Part of a small language model's weights: 10 heads of 64, 71.5M parameters.
MLP neurons of a small language model. Each row is named by its layer, matrix (up: input weights) and neuron, and shows model dimensions 368-463. Each number is 50 + 10 x the weight over its row's rms, rounded and kept within 0 to 99.
Before each neuron's rows, "fires on" lists the tokens most often at its 100 highest values on Wikipedia text that the model never trained on.

fires on: "0", "1"
L5.up2415:58 56 60 50 41 61 65 50 58 62 66 46 43 38 45 43 56 38 41 61 54 39 55 54 55 31 46 47 43 46 47 55 39 39 43 59 52 38 48 62 54 46 57 52 26 48 80 62 50 36 56 56 64 50 41 41 51 57 47 43 52 56 53 63 54 54 57 52 45 46 54 43 56 69 48 43 45 31 49 34 57 41 32 61 36 39 72 52 46 63 47 45 59 36 34 80

fires on: ",", "1", "2", "3", "7", "6"
L5.up242:57 45 67 57 49 61 47 31 49 40 54 51 26 34 65 32 56 47 44 54 46 55 49 51 41 45 52 36 38 43 41 66 58 41 66 50 82 60 39 40 55 42 51 67 49 65 50 54 70 63 47 61 39 58 46 30 47 46 65 55 58 29 61 50 53 55 48 54 63 45 44 49 35 39 46 33 49 60 56 57 49 42 52 58 54 40 53 62 28 59 48 30 55 48 48 42

fires on: " |", " ", " Date", " Year"
L5.up570:69 47 44 67 58 43 53 49 58 26 47 54 40 59 66 65 47 51 34 42 37 31 47 65 44 43 55 66 40 47 42 56 54 44 54 55 36 62 43 68 40 41 68 51 52 54 59 38 53 84 46 44 23 51 61 46 50 46 50 52 56 66 36 48 28 42 38 65 52 51 49 43 31 58 53 52 46 37 38 61 46 41 51 37 55 62 37 73 48 51 26 36 38 53 50 49

fires on: " was", " as", "-", " by", " not"
L5.up1220:63 33 54 55 31 73 42 40 38 33 49 51 59 52 52 42 51 43 32 52 51 50 41 66 50 41 65 34 53 55 47 52 66 45 46 52 60 54 38 62 57 36 72 40 57 46 50 53 38 49 46 71 29 62 50 53 45 46 39 49 54 56 38 45 53 43 52 57 56 53 54 47 45 62 52 38 51 34 45 59 49 41 56 51 48 41 53 59 60 67 63 58 21 45 55 49

fires on: " of", " ", " |", "\n"
L5.up1811:64 61 31 52 46 51 20 42 46 53 43 61 39 28 62 48 52 55 34 46 54 44 61 62 62 48 58 54 36 44 46 54 44 50 44 60 47 47 57 50 33 30 58 54 46 44 59 46 56 69 40 33 44 67 48 45 53 45 43 33 43 44 48 41 57 41 41 54 49 41 61 47 44 39 39 66 36 53 42 68 50 45 35 47 46 58 44 64 56 39 37 52 42 51 40 58

fires on: " (", " |", " ", ":", " /", " →"
L5.up1395:55 47 41 50 54 66 44 43 67 32 44 45 46 64 41 47 38 58 24 45 42 55 34 70 57 49 48 48 31 45 57 64 71 47 65 60 53 68 38 57 35 45 56 44 34 59 48 46 57 64 49 52 49 39 55 41 50 36 50 55 54 39 43 52 42 38 47 44 63 63 59 62 49 34 68 57 37 54 48 69 50 50 43 56 42 39 39 50 57 34 42 51 34 45 61 50

fires on: " |", ";", " classification", " Result", " Team", " Opponent"
L5.up1906:58 53 44 50 47 49 54 40 44 37 57 76 33 48 57 36 44 57 43 57 55 36 56 56 59 42 50 67 55 57 48 59 60 45 53 63 53 59 39 60 64 27 57 45 43 50 57 53 54 66 57 43 49 39 52 59 48 31 39 54 63 63 54 47 59 37 35 64 67 50 54 39 43 59 51 57 53 58 34 52 42 59 51 52 35 47 46 48 45 45 49 40 50 55 55 52

fires on: ",", " education", " (", " on", "("
L5.up91:47 48 50 46 47 68 67 35 55 48 41 56 52 30 45 50 38 30 56 43 36 55 34 57 44 46 44 52 52 45 58 50 53 47 55 70 65 43 52 67 40 60 40 42 42 48 44 45 33 57 43 65 44 39 58 53 59 52 63 44 55 45 46 44 40 42 63 62 46 72 56 40 39 64 25 59 59 45 36 43 40 66 70 54 42 75 66 53 40 50 45 33 46 48 44 41

fires on: " a", " ", " to", "\n", " the", " an"
L5.up1873:52 54 69 51 57 43 45 55 42 38 41 45 56 43 44 39 61 43 45 38 42 45 50 45 30 53 35 59 55 47 43 57 62 54 52 45 54 53 49 37 51 49 37 58 50 68 61 42 57 53 45 66 57 51 61 40 56 39 50 50 52 46 66 46 43 55 53 52 66 56 44 42 43 28 45 36 42 37 31 67 56 55 44 43 28 30 61 47 29 46 48 33 40 48 51 44

fires on: " |", " "
L5.up1498:41 43 46 65 53 55 35 38 51 49 62 65 32 41 63 68 59 59 56 41 35 62 36 57 64 50 34 60 42 54 46 60 52 36 47 55 55 52 41 59 36 41 58 40 55 38 67 42 51 57 53 31 49 62 51 43 43 45 55 48 59 58 58 51 41 32 56 51 40 57 54 38 47 34 53 44 41 35 53 51 46 54 45 57 53 37 34 55 48 41 45 52 36 38 44 51

fires on: "9", "1", "8", "7", "2", "3"
L5.up102:70 41 62 44 37 63 35 41 32 69 54 39 46 37 39 50 54 51 45 52 42 35 47 57 55 44 54 57 59 54 48 65 47 23 43 49 43 50 46 51 42 48 51 45 53 40 64 37 45 49 44 49 60 39 41 44 50 61 63 56 58 48 58 48 51 47 57 49 33 17 46 42 56 70 40 53 58 37 49 50 48 52 44 53 40 47 38 53 60 44 54 60 34 51 47 65

fires on: " ", " and", "7", "3", " Midfielder"
L5.up1406:57 36 59 48 44 39 54 55 79 36 48 55 52 77 75 37 48 56 29 50 64 43 40 66 50 50 40 44 52 40 55 55 75 27 50 43 61 44 55 49 61 52 47 75 63 61 50 69 46 69 51 49 61 71 48 58 63 24 39 38 41 62 42 56 59 60 56 44 73 63 46 45 55 48 47 37 27 40 44 51 41 48 49 50 46 45 59 47 41 33 38 35 56 53 31 49

fires on: "1", "5", "2", "9", " ", "8"
L5.up2010:47 37 46 37 35 50 59 64 56 50 37 37 49 42 42 43 42 48 43 62 54 60 73 47 51 51 37 46 64 51 48 65 62 49 50 46 54 38 51 41 56 41 63 47 55 43 58 57 50 47 37 55 47 53 46 51 52 43 49 41 51 44 54 48 40 45 59 38 54 48 48 31 36 40 66 61 64 47 49 63 54 72 34 45 42 40 42 39 39 64 49 44 31 40 60 54

fires on: " a", " an", " as", " Peak"
L5.up1654:61 39 63 62 50 49 45 60 46 35 50 34 36 51 47 58 68 61 57 53 43 33 60 52 45 40 36 51 41 52 61 60 68 52 40 51 50 65 55 52 58 52 44 60 46 45 62 58 51 43 55 50 55 50 53 57 75 37 42 29 42 45 44 47 55 56 47 52 39 75 48 49 55 45 24 37 52 55 44 52 59 68 44 57 28 39 44 58 53 49 52 36 30 40 73 60

fires on: "0", "1", "2", " as", "3"
L5.up73:44 48 53 57 32 45 50 58 48 31 56 49 36 43 54 50 41 42 76 42 43 50 49 53 57 48 63 32 49 51 64 61 65 40 47 63 47 46 37 55 48 61 34 46 30 51 57 48 28 63 57 55 53 54 52 31 61 51 60 55 56 33 63 30 33 41 60 60 36 48 48 59 51 21 64 40 60 50 52 53 51 65 40 53 54 40 55 57 50 44 44 40 58 45 62 46

fires on: "1", "6", "4", "9", "8", ")"
L5.up1013:66 50 62 71 47 51 40 52 31 46 55 41 27 36 61 52 60 40 44 60 51 47 59 61 44 43 39 65 35 58 61 62 50 41 61 58 48 51 61 55 56 49 51 59 56 32 61 62 53 52 56 39 35 58 45 40 66 52 62 35 62 50 44 66 36 46 46 33 48 33 42 49 52 60 51 45 48 41 50 60 42 64 37 58 20 54 44 53 40 44 61 62 39 58 51 56

fires on: "2", "1", " ", " RUS", "3", " Wall"
L5.up575:64 42 54 55 65 67 44 54 65 37 39 46 30 52 60 50 63 55 42 57 67 43 44 47 38 48 38 50 52 47 50 55 53 49 45 55 44 60 69 34 77 38 48 42 56 57 49 60 64 53 40 48 38 42 52 63 42 50 41 44 41 55 29 58 66 55 60 56 45 59 36 41 51 57 71 44 31 42 39 39 52 47 35 52 59 65 58 67 44 60 32 35 61 45 46 46

fires on: " of", " \"", " “", " '"
L5.up633:52 48 49 58 52 56 26 61 30 32 64 38 26 31 52 65 55 46 57 52 43 37 79 42 55 43 50 31 73 53 72 56 43 51 29 64 64 32 40 32 35 52 46 66 69 47 55 52 57 43 56 50 51 36 60 52 57 45 58 55 42 45 46 32 49 53 46 50 50 36 28 58 50 28 54 38 59 56 50 22 54 56 36 40 47 36 69 68 46 54 67 50 44 48 54 55

fires on: " of", "s", "ed", " de"
L5.up434:67 54 51 36 62 60 57 46 36 39 55 65 49 71 47 38 61 37 54 58 62 39 43 47 65 42 55 67 59 44 45 50 56 52 35 55 59 46 63 35 71 42 60 81 53 40 46 38 44 51 46 38 65 61 52 35 46 52 46 34 31 64 43 60 62 58 52 41 60 62 48 49 33 46 59 59 40 61 30 35 49 62 37 60 50 62 52 51 53 68 44 48 45 50 67 62

fires on: ".", "0", "7", "2", "3"
L5.up1835:63 45 40 56 58 37 57 25 53 40 56 53 54 34 76 35 42 50 23 65 49 52 47 58 55 45 58 34 54 52 51 51 66 34 63 61 56 57 44 53 52 52 61 54 55 60 42 54 63 65 57 57 65 73 52 36 49 48 51 51 50 42 54 48 52 54 57 55 55 64 31 33 38 42 52 50 61 61 45 50 50 57 42 53 59 42 44 53 43 51 46 49 51 60 44 39

fires on: " |", ",", "3"
L5.up1777:57 60 53 58 59 43 47 33 42 50 61 58 50 58 51 45 49 64 45 50 42 50 55 59 35 44 53 50 55 45 64 51 45 53 54 69 40 61 34 42 46 41 47 58 46 44 77 50 44 51 48 46 34 60 50 49 49 55 55 57 62 52 52 52 46 26 47 58 50 41 60 26 56 44 43 37 50 31 51 57 56 46 53 36 50 52 43 66 63 61 52 52 48 32 40 51

fires on: " of", " a", " an", " for"
L5.up1147:42 49 16 57 62 64 46 44 52 40 53 40 60 57 56 47 51 41 55 45 37 38 65 49 54 43 58 48 54 53 52 42 46 51 31 47 70 44 44 42 59 51 38 66 55 50 46 48 60 55 49 62 53 40 48 59 53 29 46 32 46 52 33 46 47 53 50 60 70 64 46 67 44 51 46 35 51 62 54 55 46 62 26 54 46 60 65 61 59 37 42 41 53 48 75 42

fires on: ".", " he", " which", ",", " she"
L5.up1291:44 61 53 48 42 42 58 42 59 53 56 53 40 52 61 51 40 64 43 79 58 53 52 72 52 52 60 46 35 47 38 56 72 36 66 50 67 55 53 60 66 36 69 65 51 55 39 33 57 70 42 24 31 66 51 47 47 52 26 52 53 37 48 62 44 63 38 41 56 45 42 45 45 59 65 54 39 52 57 49 52 41 56 19 58 55 41 65 40 48 38 41 46 53 39 48

fires on: " of", " the", " ", " &", " and"
L5.up90:52 51 37 41 42 69 53 54 37 50 43 53 43 58 47 65 47 39 57 51 67 34 35 45 50 46 38 43 65 57 67 60 42 61 32 55 48 46 51 48 43 57 50 43 68 39 47 57 50 48 45 55 40 44 44 55 52 29 33 34 34 62 26 56 42 50 56 50 64 61 40 68 51 46 59 50 30 38 36 53 49 55 38 40 50 52 54 54 43 60 38 36 56 57 44 37

fires on: " that", "s", ")", "ers", "es"
L5.up2109:40 58 55 47 49 59 49 50 39 45 50 25 37 43 53 38 53 50 57 53 34 60 58 43 54 52 53 42 47 47 38 50 46 40 53 46 50 54 38 45 45 51 67 64 47 36 54 51 60 63 52 55 69 54 49 49 50 59 46 58 67 54 45 44 38 61 55 50 44 48 55 51 48 25 52 38 56 57 40 48 68 52 64 48 24 48 51 41 50 38 51 58 50 65 68 52

fires on: "2", " ", "3", "1", "5", "4"
L5.up1752:58 44 48 48 62 51 44 37 62 36 52 43 49 42 67 41 39 44 46 46 63 46 54 51 49 50 52 35 48 50 36 64 54 46 70 54 60 45 34 40 50 42 55 72 55 56 53 76 52 54 40 51 43 38 36 29 43 57 46 54 56 42 43 68 48 47 59 43 63 57 49 58 41 48 37 49 53 58 44 55 49 41 32 66 54 52 42 59 39 46 18 44 50 49 41 54

fires on: "2", "4", "3", "7", "1", "0"
L5.up1073:59 47 46 53 42 57 49 33 61 41 42 59 43 62 53 58 33 52 36 59 60 52 59 75 55 34 43 47 41 60 57 63 44 40 43 54 54 54 55 44 72 40 49 69 39 46 62 35 44 58 45 43 62 51 38 60 42 49 63 42 39 52 52 45 40 45 55 45 54 65 33 44 56 62 66 57 51 49 41 24 46 62 44 57 29 64 62 66 60 65 44 58 46 49 44 61

fires on: "3", "4", " in", "5", "6", "2"
L5.up1885:63 45 81 67 56 59 46 57 40 51 45 40 48 25 46 44 52 41 61 61 43 48 78 57 41 49 37 49 47 59 76 66 40 38 60 44 46 52 68 42 68 37 38 49 65 50 59 41 43 49 49 49 51 53 40 46 50 45 66 42 43 44 41 54 54 39 58 53 52 37 59 53 67 36 38 59 71 43 40 61 48 69 45 49 32 53 32 53 64 67 55 56 45 49 69 37

fires on: "'", "1", " World", " That", "th"
L5.up784:57 39 56 39 54 75 50 53 51 55 59 28 57 48 61 60 62 61 55 63 57 46 57 42 51 39 49 48 40 51 59 60 49 41 47 60 65 47 62 50 55 43 45 55 63 38 52 66 49 43 44 55 52 54 37 32 61 54 61 49 56 44 35 48 50 51 41 47 43 47 47 62 50 50 48 46 66 40 76 32 53 36 48 50 58 45 66 58 46 49 56 55 50 45 33 52

fires on: "The", "\n", " a", "A", " A", "a"
L5.up1846:50 50 73 50 46 64 58 36 48 55 37 40 43 40 53 59 32 27 58 52 39 65 43 41 48 48 40 59 61 37 52 62 53 50 50 47 63 52 29 48 41 58 55 47 72 57 39 51 63 45 48 47 35 32 59 46 40 51 54 59 51 35 51 42 57 51 46 26 36 66 34 35 48 42 45 34 54 45 35 40 48 52 53 51 35 43 62 56 59 50 54 46 39 35 62 38

fires on: " –", "\n", " an", " a", "),", " be"
L5.up245:39 64 42 49 61 71 58 35 40 38 41 36 40 47 53 30 42 45 44 58 32 42 40 39 55 48 35 47 45 62 44 64 57 47 49 49 67 64 33 19 45 54 64 69 52 48 42 63 75 58 42 45 25 57 47 40 41 39 57 51 52 44 53 49 45 45 45 32 43 72 29 62 24 54 30 52 35 47 44 39 40 59 40 62 50 40 55 60 55 38 59 56 37 56 50 50

fires on: "\n", " |", ";", "."
L5.up803:51 71 50 44 47 48 37 44 71 53 46 67 37 63 46 46 42 53 54 51 51 29 39 60 46 47 55 57 54 50 43 76 78 36 46 50 56 47 66 32 51 50 47 39 46 64 50 50 39 59 38 39 54 47 41 46 36 25 54 38 49 54 59 71 60 43 35 39 57 32 66 35 40 57 71 55 48 45 38 41 61 55 55 47 51 62 36 48 44 49 39 52 51 51 40 55

fires on: "9", "0", "8", "1", "2", "6"
L5.up1781:45 38 59 34 34 60 51 45 54 46 61 39 49 55 41 38 48 43 50 62 44 51 62 63 58 41 41 40 73 43 60 68 64 51 41 58 67 41 60 61 75 60 54 46 44 61 48 52 35 52 44 58 43 56 34 28 62 52 56 44 53 52 53 53 29 34 48 71 46 52 38 45 52 27 64 34 41 43 46 64 41 56 48 58 42 45 37 58 55 49 28 45 45 45 50 36

fires on: " ", " the", " under", " on"
L5.up1640:59 64 54 54 63 43 37 56 48 44 46 56 56 44 52 48 54 38 40 50 58 33 47 51 37 54 46 54 45 62 46 61 50 48 40 69 63 43 40 48 36 56 59 57 51 54 46 46 58 48 64 43 57 31 64 47 69 50 37 47 50 52 46 31 55 58 52 40 51 54 52 57 44 30 40 57 45 62 47 58 57 50 53 46 37 56 53 52 32 57 47 45 42 54 48 31

fires on: ",", ":", " with", "\n", ";"
L5.up628:50 67 62 64 47 42 51 37 38 27 36 61 39 47 62 51 37 60 41 63 54 40 25 57 62 43 46 52 51 56 40 55 54 45 48 65 53 50 55 47 46 50 60 45 72 50 53 55 49 64 43 32 44 51 65 48 52 19 52 58 58 49 49 55 50 58 47 53 47 66 48 51 32 50 68 45 34 39 26 55 45 66 56 40 40 68 61 53 43 52 26 48 49 53 48 50

fires on: "1", "4", "6", "5", "2"
L5.up148:64 39 58 48 49 46 48 54 36 50 41 40 45 60 54 61 55 30 60 47 65 41 45 50 28 39 47 46 47 54 67 56 46 48 67 48 60 46 40 46 70 43 42 57 48 33 55 57 57 57 44 61 51 63 48 44 48 54 66 50 55 47 44 70 33 55 57 43 50 51 53 43 54 18 61 49 57 56 42 46 47 68 54 31 51 58 50 46 43 59 37 50 37 50 56 62

fires on: ",", " which", " the", " who"
L5.up354:46 50 50 63 59 51 46 44 46 40 60 50 37 48 65 67 27 51 57 53 46 31 48 51 67 41 47 44 57 66 42 64 79 54 43 66 60 54 57 55 40 62 59 53 53 53 43 38 57 51 55 30 35 57 49 34 62 30 36 36 46 71 41 51 44 53 50 35 49 42 25 55 40 49 70 44 36 53 60 54 44 58 44 48 50 58 37 52 39 47 37 45 60 54 48 50

fires on: " for", "2", "9", " G", "1"
L5.up432:51 39 52 56 45 59 51 66 55 42 35 45 57 72 44 77 55 41 58 50 36 52 25 50 39 52 42 64 67 53 65 49 34 35 49 52 47 40 63 40 64 36 45 54 48 23 59 44 31 56 54 47 50 51 49 57 62 51 52 45 60 62 67 29 49 50 49 48 43 58 62 45 53 48 45 39 49 45 48 48 48 75 66 35 48 62 68 36 59 46 49 33 48 53 36 39

fires on: " ", "1", "7", "9", "\"", "8"
L5.up267:56 55 48 50 56 59 55 62 62 56 33 42 41 55 50 50 39 57 59 54 72 44 43 61 42 41 49 34 55 55 54 60 55 40 61 45 73 62 51 37 66 54 38 57 63 74 48 42 56 52 35 39 62 48 47 44 40 50 63 38 43 67 48 42 44 67 48 34 61 61 55 57 59 49 58 45 35 54 52 52 60 58 44 34 50 50 63 58 43 58 47 57 47 37 57 66

fires on: "\n", "3", "1", ".", " |"
L5.up2403:48 54 58 48 50 64 48 31 41 49 47 66 29 42 56 40 38 48 39 49 57 52 54 59 57 43 54 48 49 41 48 58 51 44 66 53 42 65 32 55 71 46 36 52 38 42 62 49 56 78 50 38 59 52 47 50 49 64 62 56 42 40 53 52 44 37 44 62 60 52 52 44 73 43 58 44 28 28 29 59 56 45 40 47 34 50 52 70 49 46 34 50 48 41 44 49

fires on: " ", " votes", ":", ",", " |"
L5.up1525:60 56 32 58 46 53 50 29 50 36 46 60 54 62 51 58 46 47 40 38 58 55 38 53 58 41 42 59 57 42 41 68 73 47 68 61 64 61 49 55 42 41 67 60 45 48 57 49 37 60 50 52 50 48 52 45 44 48 47 51 50 49 46 62 32 47 57 59 56 69 31 35 21 54 49 58 41 40 47 62 51 50 53 52 35 33 42 63 51 52 40 56 17 50 47 48

fires on: " the", "0"
L5.up747:77 43 62 73 33 67 52 41 27 54 56 62 45 25 61 51 55 26 68 45 58 57 54 47 52 46 55 61 48 72 53 55 32 47 39 64 49 44 40 60 54 45 41 55 41 33 53 62 65 57 57 57 53 49 62 52 44 54 55 53 69 43 45 48 58 49 36 53 59 44 43 50 59 57 32 44 68 40 53 61 60 47 38 54 55 46 57 56 37 54 52 60 58 47 31 55

fires on: " "
L5.up1443:56 52 44 46 39 69 42 52 61 48 39 60 57 45 63 45 41 55 44 48 54 31 45 67 52 47 49 55 57 50 46 60 43 57 47 55 47 41 38 55 50 47 39 50 55 42 49 46 51 56 40 45 48 40 56 38 45 35 63 45 48 46 33 53 46 54 45 38 68 54 66 31 46 27 59 45 57 57 31 59 47 47 53 35 41 56 44 50 54 64 36 36 31 40 36 54

fires on: ":", " of", " ", " be", " a", " to"
L5.up291:57 70 45 54 61 63 65 50 41 41 44 37 35 45 53 42 45 32 42 33 41 53 60 48 30 44 45 49 51 45 53 56 60 47 46 53 61 60 41 57 49 42 42 74 51 45 40 41 41 42 50 45 39 36 51 31 32 33 43 59 43 45 44 63 43 60 47 45 60 57 43 49 33 52 45 44 41 37 46 44 53 53 50 43 39 57 43 50 47 54 35 40 31 50 53 31

fires on: ":", " of", "-", ".", " https", " called"
L5.up1517:49 53 49 55 62 43 41 49 42 46 66 59 49 26 64 46 49 62 20 65 67 35 56 40 59 48 52 53 58 52 49 57 50 44 42 32 43 27 55 65 61 62 70 59 52 52 61 37 70 58 49 61 46 52 41 40 45 42 42 62 53 57 35 58 45 44 39 57 49 50 45 51 45 30 48 45 48 39 42 55 50 51 43 68 38 39 57 44 41 44 54 38 33 47 41 47

fires on: " as", " a", " an", " \"", " it"
L5.up535:44 37 54 68 52 64 51 54 51 33 56 42 49 27 65 46 68 58 41 56 47 44 51 51 47 47 50 52 58 48 45 47 65 51 44 49 49 67 41 46 58 60 39 52 53 55 60 66 51 55 56 55 18 71 47 64 53 22 57 27 36 62 39 58 47 61 49 38 47 57 48 60 62 52 36 48 56 60 41 43 65 51 47 47 49 44 27 60 59 54 54 35 50 38 62 37

fires on: " ", " (", ",", " |"
L5.up1589:64 64 68 47 62 59 35 40 47 35 45 47 36 48 56 62 48 46 57 48 39 23 45 70 34 47 34 54 40 55 53 62 48 59 61 60 47 60 61 63 43 52 50 51 44 55 30 37 52 42 46 48 27 50 63 54 41 44 69 64 64 73 33 43 44 46 57 46 50 63 34 58 34 57 48 55 55 48 29 56 58 53 64 52 49 54 41 59 47 44 42 50 36 59 45 48

fires on: " of", " It", " it"
L5.up1372:54 56 52 58 64 70 45 46 54 47 47 53 61 63 54 60 65 42 40 65 60 30 50 45 58 45 45 56 67 55 60 56 60 48 44 44 59 53 51 67 51 46 42 64 61 46 47 55 56 49 49 51 31 64 53 63 40 33 58 47 40 53 48 44 53 57 41 56 62 59 53 54 39 67 50 53 51 38 37 42 50 59 46 67 55 52 42 40 48 50 42 41 63 54 56 37

fires on: "-"
L5.up1958:41 49 55 44 33 59 37 35 61 52 35 55 69 49 52 46 56 41 22 53 50 29 55 59 68 56 64 47 44 53 52 71 52 51 52 38 60 43 48 41 73 46 71 40 45 51 72 48 47 56 40 55 56 42 42 49 49 44 46 54 61 46 52 58 49 39 48 37 57 50 44 45 44 44 64 26 59 60 52 62 53 51 41 58 47 48 60 56 48 61 49 37 40 39 48 43

fires on: " ", ")", " April", " March"
L5.up619:48 59 60 40 64 70 52 51 61 55 34 58 45 39 43 42 26 46 49 45 57 68 48 51 36 43 46 40 54 39 51 51 65 43 57 62 64 53 41 54 60 30 58 53 57 55 58 49 46 37 56 45 43 57 57 41 62 43 48 62 49 30 69 50 48 63 54 33 39 77 49 38 26 41 51 42 42 45 65 54 67 40 46 34 50 45 47 49 61 66 40 58 43 42 38 61

fires on: "1", "2", " "
L5.up710:37 50 63 45 36 49 40 52 43 56 54 56 59 66 57 65 50 35 63 51 44 46 48 34 42 45 47 47 57 55 50 46 43 58 54 43 48 53 28 43 58 43 56 58 61 39 38 31 48 47 54 49 38 37 57 38 33 44 53 61 45 44 44 34 54 38 62 52 41 55 49 46 42 38 54 40 69 61 36 57 50 67 55 37 59 49 74 59 60 57 46 41 41 46 61 44

fires on: " to", " of", " or", " and"
L5.up1804:55 55 45 49 64 64 53 44 54 49 51 54 48 37 53 45 41 30 58 53 38 64 50 43 48 47 50 53 70 48 51 60 54 49 33 62 68 36 43 48 39 40 67 64 74 57 51 36 52 48 49 46 64 47 53 49 45 61 50 41 57 68 66 40 55 52 48 37 72 47 51 53 38 53 32 45 55 39 44 44 59 44 52 30 33 36 62 55 33 54 65 42 55 48 54 48

fires on: " ", " education"
L5.up2453:54 54 47 44 46 51 72 54 57 55 37 50 42 60 46 48 39 47 53 42 67 49 16 55 34 45 49 57 60 52 52 53 66 38 52 49 53 48 44 42 56 38 48 62 44 42 53 36 45 40 52 43 48 33 53 42 49 44 41 50 50 62 77 54 48 44 55 57 69 56 60 39 14 52 30 45 58 52 59 61 64 42 63 34 74 40 55 56 53 37 41 57 40 41 46 48

fires on: " of", " the"
L5.up2119:52 51 42 48 65 55 45 61 35 36 58 56 40 50 69 46 41 38 49 52 36 45 63 59 42 41 70 41 54 44 60 59 40 49 48 60 64 30 44 47 47 52 57 60 52 54 53 60 56 49 37 63 46 30 56 32 41 50 49 49 49 60 35 40 60 53 41 48 66 58 54 61 48 30 38 45 50 52 37 27 48 40 59 54 37 47 63 60 48 67 47 52 40 51 53 46

fires on: " |", "2", "1", ".", "9", "0"
L5.up816:54 46 76 43 40 49 67 31 49 41 38 47 53 48 51 36 50 61 44 55 48 41 24 60 50 48 51 49 51 51 47 52 55 39 65 54 51 54 41 32 43 47 49 67 68 55 50 45 46 63 52 35 59 43 45 34 43 49 50 59 52 56 50 54 38 55 38 54 46 44 49 48 54 51 60 47 42 43 34 39 49 47 61 37 49 46 56 72 62 44 41 48 51 50 57 55

fires on: " ", " States", "2", " City", "6", "9"
L5.up2548:39 45 68 61 50 51 55 44 54 44 47 42 34 41 57 46 55 49 72 50 55 50 43 63 32 46 47 29 58 45 50 65 37 52 67 62 48 69 64 49 52 47 72 45 49 57 57 61 46 51 55 44 39 65 47 33 49 53 48 49 68 40 45 74 52 52 50 45 57 59 49 42 57 46 60 46 45 33 49 49 69 62 62 37 44 50 51 56 50 56 45 46 32 60 35 52

fires on: " ", " May", "'"
L5.up2020:44 51 56 37 35 59 67 45 61 45 26 48 44 49 59 53 34 38 51 45 49 45 38 49 45 34 64 34 49 39 41 55 55 62 67 45 57 51 62 49 61 37 39 52 55 58 43 43 42 57 51 41 36 54 58 66 62 61 53 54 52 57 47 53 63 51 48 49 66 55 50 37 51 28 57 56 41 29 52 64 87 27 64 33 61 61 51 36 42 51 46 38 40 34 35 71

fires on: " of", " the", "."
L5.up203:50 56 43 42 57 55 36 39 56 40 64 49 48 69 54 44 39 45 64 77 50 38 56 41 58 51 44 58 54 55 55 64 53 41 47 47 44 60 61 49 49 57 55 65 52 43 48 53 44 54 45 45 58 50 44 56 36 50 62 53 54 27 40 47 52 61 54 60 55 39 39 65 56 60 38 44 57 50 50 44 44 55 47 60 48 53 51 65 46 64 72 36 59 49 49 31

fires on: ",", "6", "7", "0", "2", "5"
L5.up481:41 53 60 58 49 42 64 35 41 58 45 43 45 50 44 38 49 42 50 66 38 46 59 62 58 48 50 29 49 61 62 54 48 38 43 71 55 54 38 43 51 43 64 62 46 52 59 59 48 34 51 44 50 50 46 30 63 41 52 33 61 65 61 40 32 39 68 36 40 48 34 53 48 64 56 44 44 43 62 65 43 54 36 66 43 32 63 58 64 51 47 50 30 55 53 42